Part of a small language model's weights: untied embeddings.
MLP neurons of a small language model. Each row is named by its layer, matrix (down: output weights) and neuron, and shows model dimensions 234-297. Each number is 128 + 32 x the weight over its row's rms, rounded and kept within 0 to 255. A neuron's up and down rows have the sign that makes its largest values positive.
A block is one neuron, or neurons of one layer that tend to fire together. After each block is what it responds to, as a language model described it from the Wikipedia text at the highest values.

L7.down73 [ 93 147 144 120 177 187  39  85 119 121 179 142 157 113 112 186 104 131 122 106  74 190  89 209 129 103 153 162 115 120 151  76 162 131 135 113 182 103  88 168 153 164 127 148 110 118 135 131 150 146 142 144 113 103 167 158 121 116 104  83 185 129 133 135]
L7.down180 [143 142 130 132 174 165 122 132 143 125  84  92 120  71 108  90 176 137 153 152 127 173 134 124 118 121 170 153 121 115  82 120 166 129 133 120 102 124  98 110  84 177 145 112 131 145 123 135 158 124 155  42 117 106 108 182 170 110 150 130 126 186 121 180]
L7.down303 [128 187 144 122 142 118 102 134 134 131 147 102 140 128 124 122 156 200 156 172 140 119 106 203  83 189 182 147 151 112 159 156 125 161 136  91 181 111 177 152 112 150 188 110  93 125 166 142 123  90 135 137 132 101  83 144 129 104 110  89 121  92 111  86]
L7.down310 [203 137 104 105  88 108  56 105 135 157 121 102 139 123 141 160 146 145 117 149 165 134 127 165 126 158 131 150 164 107 147  65 160 154 138 126 158  78 151 115 123 127 132 163  78 116 153  80 156 130  98 118 125 122 130 132 130  93 138 118 151 110  87 108]
L7.down441 [122 110 134 129 149 176  95 111 170 141 131 122  86 132 123 122 202 169  46 104 116 111 126 128 151 158 107 129 167 101 223 181 132  89  94  60 129 105 169  80  88 110 133 161 151  88 128  91  62 152  85 119 101 166 122 163 105 145 119 139 182 151 125 121]
L7.down655 [124 129  82 109 112 143  38  83 106  80  85 113 119 178 102 160 154 116 119 127 153 161 219 200 132 110 117 102 108 138  99 134 147 140 127 134 211  94 189 185 131 102 166  92 146 108 119 181  90 143 155  79 178 121 110 152 165 116  78 142 147 154 181 119]
L7.down910 [109 134 108 156 108 120  96 138 129 136 117 112 121 147 195 124 139 147 131  47 104 106 115 141 125 196  85 126 172 129  52 192 157 146 132 169 144  73 181 134  96 198 139 154  95 172 164 152 126  90 113 116  53 112 143 155 105 129 128 153 130 193 104 129]
L7.down1138 [168 152 177 182 129 167 200 125 125  83 105 144 139  81  95 130 107 171 143 190 145 134  89 189 147 159 122  98 142 139 174  74 152 120 105 129 149 121 141 128 185 151  73  11 105  58 182 118 165 154 108 123   0  66 171 200 146  89 114 174 125 144 148  88]
Responds to: Infobox field-name endings. Final token of a field label in infoboxes, lists or tables just before a colon or value, e.g. Career titles, Appearances, Postcode, Sport.

L14.down147 [100 153 118 132 159 136  88 124 163 138 164 154  85 163 127 121  71 117  97  34 137  89 111 124 120 139 164  92 171 107  76 121 115 125 133 131 121 131 154 136 141 127 172 172 154 135 185 129 130 146 107 130 128 142 167 107 149 110 127  94  75 112 148 108]
L14.down188 [119  82 123 152 108 143 116 118 166 105 120 126 176 139 123  97 187 180 113 165 153 151 178 141 124 128 125 146 118  85 131 116 118 105 130 151 151 123 123 135 116 137 100 114 184 170 134 192 120  73 153  93 141 145 138  74 153 220  70 111  95 160 102 134]
L14.down521 [ 71 214 255 155 146 150 131  94 107 114 151  95 131 165 191 159 122 119  88  81 111 141 126 122 132  79 122 167 110 190 170 146 147 113 155 108 107 122  77 110 112 118 105  70 105  80 131 120 107 150 104  71 102 140  83 162 151 129 139 129 139 197  91  91]
L14.down538 [135 137 111 180 126 142 120  57 105  93 132 179  96  97 118 113 204 127 107 132  95 153  68 146  88 151 188 190 189 144 111 135 126 111  70  52 116 162 115 170 132 147 166 118 166 209 109 143 110  87 129 139 160 140 114 130  87  90 131 126 143 158 103 143]
L14.down743 [151 113 116 153 102 155 148 117  68 176 153 106 130 115 160 145 117 101 179 158 106 168  86  81  93 104 140 132  85 218 196 110 127 122 117 100 148  71 176 106 182 105  92 186 126 139 139 135 105 102  79 149 108 105  62 113  89  97 112 154 121 181 101 170]
L14.down761 [128  62  90 128 152 115  94  91  76 123 164  77 121 175 107  66 106 125  74 101 125  66 138 133 128 127  91 183 106 185 135 168  95 114 144  67  80  99 142 146 131 107 153 110 144 123 120 124  56 108 119 130 122 124 112 178 131  97 165 159 212 109 108  93]
L14.down1029 [109 145 161  59 169 120 139 159 124 148 134 114 131 116 120 167 101 170 129 152 121 179 127 137 114 135 126 164 160 145 104 155  76 136 127 112 132 174 132 111 165  95 114 117 101 143 137 176 135 108 119 131 107 166 144 108  85  96  78 126 119 141 152 193]
L14.down1181 [125 149 106 117 106  84 120  71 129  93 141 135 149  54 160 127  96 151 118 109 109  96  92 151 167 135 179 150 163 188  86  92 145  86 102  95 137  92 122 130 104 119 154 123 171 189 162  75 127  93 113  99 138 134 121 129 134 205 125 101 162 155  89  59]
Responds to: Sports results and records. Tokens inside sports statistics and results, such as scores, points, rounds, records and event names, mostly in athletics, football and career summaries (world record, one point behind, 1st round).

L14.down265 [154 155 163  92 149  97 142 120 173 165 165 135 168 154  81 113 146 176  88 102 181  99 191 125 126 114  93  89  85 119  97 155  78 105 106 207 173 135 143 128 148 128  83 100 159 106 155 115 129 161  80 115 125 121 160 140 127 133 127 128 122 130  64 162]
L14.down316 [ 96 103 163  94 139 135 217  92 131  87  74 188 159 159 145 164  90 139 170 112 197 102 208 131  74 124 185 183 155 141 174 143 103 143 148  85 165 113  82 164 186 133 141 167 119  77 133  83  79 134 100  96 162  99 103  76 155 106 126  87 146 116 166 154]
L14.down387 [102 128 138 138 156 128 121  57 162 155 140  86 174 137 145  91 116 114 108  95 125  97  83  77 146 145 125 105 131 134 158 128 132 132  78 199 159  83 130 162  70 175 161  61 133 165 164  92 105  85 115 157 114 103 158 154 103 129 126 126 166  81 152 141]
L14.down427 [103 135 117 121 146 128 128 168  95 171 203 128 126  58 120 141 174 143 151 154 128 153 178 148 154 144 174 136 140 151 227  58 152 140  65 109  78 114 101 165 130  95 136 116 174 152 166 202 101 154 101 152 164 156 129  83 122 134 105 104 142 151 136  87]
L14.down869 [169  63 169 159  93 101 107 121 157 150  82 132 110  81  55 122 130 136 107 152 100 112 157  94 146 108 105 131 132  94 152 120 149  79 134 118 144  79 189 129  93 175 136 150 127  57 115  96 172 163  91 180 150 153 125 141 115 148 129 189 133 125 115  66]
L14.down910 [ 64 120 132 171 127 128 150  72  97 143 170 158 164  99  99 136 160 154 102 107 131 201 115 131 142 146  64 164 181  97 165 108 140 114 106  90 136  94 108 110 136 102 121 126 157 155 169 166  58 163 118 116 151 140  50 185 167 112 118  71 154 142 122 131]
L14.down1116 [119 130 143 138 113 113  76 182 200 123 112 102 170  79 220 126 130 149 126  94 158 133 175 103 166  63 134  97 180 189 113 103 143 117 102 164 133 118 176 176 164 157 144 170 135 116 147 137  51 126 151 168 125 157 125 153 117 125  98 156 193 120 131  97]
L14.down1324 [115 115 187  98  97  98 182 163 177 110 120 139 152 154 166 113  85 120 159 172 105  65 144 133 114 167 134  91  88 131 149 145 125 125 102 169 153 175 163  81 148 109 159  71  89 106 101 118  82 127  92 106  88 144 195 154 124 162 151 161 117 176 136 211]
Responds to: Clause-opening subjects and relativizers. Words that begin a new clause after a noun or sentence break, chiefly relative "that", pronoun "it", and sentence-initial "In", e.g. "a membrane that covers", "how it affected".

L4.down1059 [197  87 155 208 148 154  89 151  80 128 116 122  78 116 123 188 108 158 115  80 107 146 112 147 112 116 159 105 147 107 175  90  88  93 115 145 143 112 110 166 153  80 162  97 150 159 120 160 110 148 191 134  99 101  98 154 132 158  63 163 108 150 173 136]
Responds to: Naming words before titles. Naming verbs like entitled, titled, called, named, known as that come right before a work's or entity's name, e.g. "an album titled", "a sac called"; weaker on as and said.

L14.down354 [134  58 109 164  82  88  80 145 118 125  64  96 162 121 125 175  91  86 155 135 216 111 150 166 154 160 171  95 117 151 143 194  97  90 177 159 155 155 147 148 134 115 110 166  92 130  58 175 165  82 135 125 166 116 110  73  61 116 159 160  85 123 143 116]
L14.down645 [104 133 145 132 190 143 146 119  59 116  93 127 122  62 129 105 104 151 117  98  89 165 163  95 145  82 165 108 181 124  92 126 155 112 102 111 202 112 101 146 120  77 168 113 112 143 125 156 115  96 116 120 149 147 145 116 145  77 113 102 153 189 125  89]
L14.down976 [140 107 103 159 136 117  68 140  66 126 146  83 149  89 118 137 134 114 108 181 167  82 182 128 199 117 149  82 100 110 149 210 103 104 165 118  83  59 120 132 193 132 133 132 145 127  78 112  74 169 138 132 108 180 158 148 115 149 161 159 199  72 179  88]
L14.down1051 [ 94 176 176  94  53 127 123 105 147 137 100 158 183 145 107 134 142 105 191  78 164 184  88 105 137 130  73 120  78  86 160 130  81 121  97  73 109  58  95 114 119 129 123  87 216 136 162 139 143 170 157 133 117 132 183 136  68  73 212  83 132 153 140 138]
L14.down1067 [100 141 139 116 171 142  83 158 120 120 137 155 108 185 143  88 120 143  80 125 128 115 136 132 180 122 154 165 116 129 142 129  83 139  67 109 103  99 158  90 129  89 116  97 152 167 131 148 141 142 187 206 167 167 137 127 120 135 134 124 111  70 110 137]
L14.down1085 [151 110 158 101 101 177 109 151 154 143 104 102 136 104 181  71 117 147 127  78 113  95  92  93 121 100  90 109 185 146 135  84 160 128 146 114  71 108 116 133 189 142 179 103 225 136 137  91 115 157 118 143  79 134 129 189 135 135 118  89 162 123 106 122]
L14.down1091 [114  95  71  97 124 103 139  90 119  99 113 134 133 148 106  92 124 162 106 177  78 120 131  86  69 207  98 130 150 127 168 149 123 179 117 160 115 158 201 132 185 163 122 123 107  95  62 106  88 202 221 171  97 170  87 115 116 101 135 126 110 134 188 122]
L14.down1341 [167 170 191 111 193 111  54  86 138  74 138  89  79  90 155 138 106 156 143 149 119  79  91  92 125 131  92 122 115  96 165 100 134 132  65 111 137 152 131  89 128 120  99 185 155  86 102 137 136  66 160 120 188  95 119 136 143  84 143 175 156 113 135 149]
Responds to: Abstract noun endings. Final piece of an abstract noun, often split mid-word, usually after "the" and before "of", such as signifi-cance, outr-age, disappoint-ment, respect.

L7.down47 [ 77 114 174 146  86  90 149 121 116  83 101 145 105 132 148  65 130 134  38  99 103 132 135 112 171  96 104 132 140 153 151 156 104  71 117 138  70 132  98  90  75 150 129 176 167 134  97 138  80 169 135 101 171  93 121 144 142 173  82  91 140 178  97 157]
L7.down170 [ 52 160  90 118 106 162 113 158 100 105 114 183  75 114 136 145 140 155  85 175  88  75  68 164 152 112 136  72 139 173 136 100  97 152  93 183 140  97 153 123 157 109  88 177 153 156  72 107  91 133 147 143 108 204 145 183 127 132 146  97 151 105 178  87]
L7.down175 [190  97 156 138 127 128 173 131  98 104 140 131 135 139 180 164 148 140 104 126 119 136 159 141 208 117 128 170 124 136  97 141 125  87 127 156  96 216  85 107 126 106  90 102 117 100 119 112 120 159 104 135 119 143 113 130 142 103 172 108 108 124 101 137]
L7.down351 [120 147 162 128 101 161 155 131  85  96 110 163 167 167 127 140 133 130 134 152 121 162 126  66 161  84  89 196 130 103 126 119 145 147 127 170  98  99 155 137 117 100 110  75 115 109 131 111  76 117 138 119 132 172 116 123 132 165 114  91 125 112 135 157]
L7.down508 [ 47 133 147 143 129 140  72 122 158 156 128 100 128 141  73 109 136 129 124 124 205 107  33 132 185 137 157 101 145 135 161 145 109 109 143 167 143 153 170  85 142  79  96 201 135 136 100 107 152 178 141 104 111 119 132 146 114 139  73  82 145 150 113 131]
L7.down959 [ 64 110 128 105  74 128 154 107 136  95 116 126 100 106 175 182 153 118 106 169 109 106  91 135 216 163 122 177  55 137 104 107 132 108 141 109 128 128 175 116 118 158 229  96 130 156 124 126  93 185 141  87 100 101 130 149 120 156 175  96 193 141 135  89]
L7.down1046 [151 191 117  78  96  92 181 156 151 173 160  97 106 161 100 148 166  94  79 130 115 142  52 131 155  65 152 148  98 120 101 117 104  88 121  67 122 137  77 152 118 125 181 116 103 115 137 100 126  94 115 168 107 111 137 127 130 149 128 164 157  83  64 162]
L7.down1059 [125 114  42  58 162 148 100 135 126 133 143 146 177 147 110 156  69 107 111 127 141 156  71 140 122 136 195 195 113 145 182 148 150 137 191 157  79 131 130  94 167 133 134  98 123 107  78 118 114 151  92 140 174  76 138 148 113  87  82  91  88 107  69 121]
Responds to: Naming phrase endings. Words that come right before a name or alias is given, such as called, known as, referred to as, nicknamed, and "(also", "(or", "(aka".

L14.down160 [132 107 170 122 116 120 115 150 162 175 148 132 107 141 135 140 175 137 139 124 112  86 175 107 125 131 102 141 125 139 125 160  92 119  74 105 186  55 120 145 161 128 135 138  95 122 169 112 124 109 135 128 149 159 142 174 172 121 107  73 144  87 126  67]
L14.down178 [137 124 114 139  61 111 176 127 145 146 128 121 159 105 157 179 176 143 115  57 125 119 136 141  94 141 132  98 110 158 169  81 173 142 124 121 174 111 108 110 165 102 146 128 161 165 174 117 152 148  62 117 165 153 113  97 139 119 125 154 111 158  89 119]
L14.down187 [ 80  98 119 152 120 120  95  98 118 151 136 132 137 141 120  91 114  96  93 138  84 110  58  87 142 122  85 104 113  70 163  86 183 201  76 100 103 129 131 156 162 155  95 191 148 160 105 175 156 166 101 139 117 109 148 122  88 145 172 116 134 179  87 114]
L14.down458 [132 142 168 125 183 131 141 131 104 149 106 142 119 132 208 177 168 180 103 137 104 119 124 107 104 104 150 129 181 101 150 102 109 129  84 116  83 149  61  71 142  34 138  81 193 135 184 135 156 112 143 167 174 145 117 157  86  84 158  90  76 147 101  84]
L14.down642 [102  89 135  87 114 171 124 148 150  85 119  80 151 177 138 108 125 100  84  99  61 143 166 139 157 131 136 140 115  67 158 174 131 150  90  87 148  98  94  89 148 136 177 166  36 164 143 118 126 119  70  62 102 120 151 188 186 120 121  80 115  88 199 195]
L14.down757 [113  84 126 197 160 145 107 113 114 122 121 103 112 106 170 168 141 124 177 248 135 133 124 116 141  58 156 154 169 199 112  84 150  46 100 143  53 127 149 147 113 141 152 167 119  57 130 154 134 128 104  97  57  97 146 178 123 109 132 102  92 112 120 124]
L14.down1218 [197 118 171 112 110 161 154 118 132 155  85 105 134 122  95 103  44 152  89 171  87 125 135 204 147 175 130  48 153 140 132  81 170 101 121 130  97 144 134 136  95  91 141 116 170 136  87 197 109 116 151 110 145 139 154 143 113 117 103  65 101 133 111 138]
L14.down1240 [ 72 160 131 225 101 140 145 113  89  93  84 159 156 134 149 131 156 171 113 126 168 134  88 163 126 113 125 131 113 121 117 104 165 141 147 127 136  99 136 105 219 196 151 148  66  67 148 144 155 126  83 115 111 157 148  53 166 129 202 157 149 128 126 162]
Responds to: Naming verbs, number separators. Naming verbs that come right before as or after, e.g. commonly referred to, was named, called, known as, plus colons and points within times and numbers.

L4.down19 [ 74 157 134 132 153 111 112  90 134 107 140 122 104 138 148 111 147  92 105 154 152 123 131 137 116 161  84 130 134  95  67 101 130  76  90 194 171  97  96 138 144 163 156 116 120 122 146 130 115 105 129 183  95 129 111 131 145 150 106 121 165  92 159 140]
Responds to: Relative clause openers. Relative pronouns (that, which, who) and the auxiliary right after them, like that would, that were, which is, opening a clause about a preceding noun.

L4.down1108 [162 136  78  60  84 142  92  92 143 136 132 108 137 152 181 124 179  99 137  95  91 106  59 166 142 154  88  48 137  96  94 107 116  52 140 187  69  83 109 112 115 134  99 159  99 130 124 122 152 137  93  87 171 166 117 151 139  89 114 164 129 110 144 120]
Responds to: Word-start fragments and "at". Responds to the opening piece of a longer word, such as Comm(ended), Mat(ías) or re(aches), to the preposition at / at the, and to line breaks inside tables and lists.

L4.down1015 [135 103 154 102 142 108 148 125 161 130 122 153 148 135  97 110 189  75 156 100 117  88  76 155 192 117  67  97 172 138 133  91 129  90 127 105 133 156  90  84 110 164 123  90 164 151 101 145 102 113 137 141 136 158  95 116 152 135 131 122  58 110  77 155]
Responds to: Sports stats and word completions. Stat nouns after numbers in sports text (points, wins, catches), endings of words begun with st or sn (stakes, stint, snakes), and table digits.

L4.down100 [122 137  84 162 117 142 119 102 166  50  92 107 154 103  93  95 121  74 146 102 118  94 167 112 157 173 141 119 140 143 145 152 103 135 102 145 154 141 125 199  79 101 158 157 118 122 103 121  74  98 145 138 155 141  84  95 160 164 119 135 152 127  42  84]
Responds to: Abstract noun endings. Fires on abstract or collective nouns ending a noun phrase, often the final piece of a split word, e.g. collection, involvement, movement, chronology.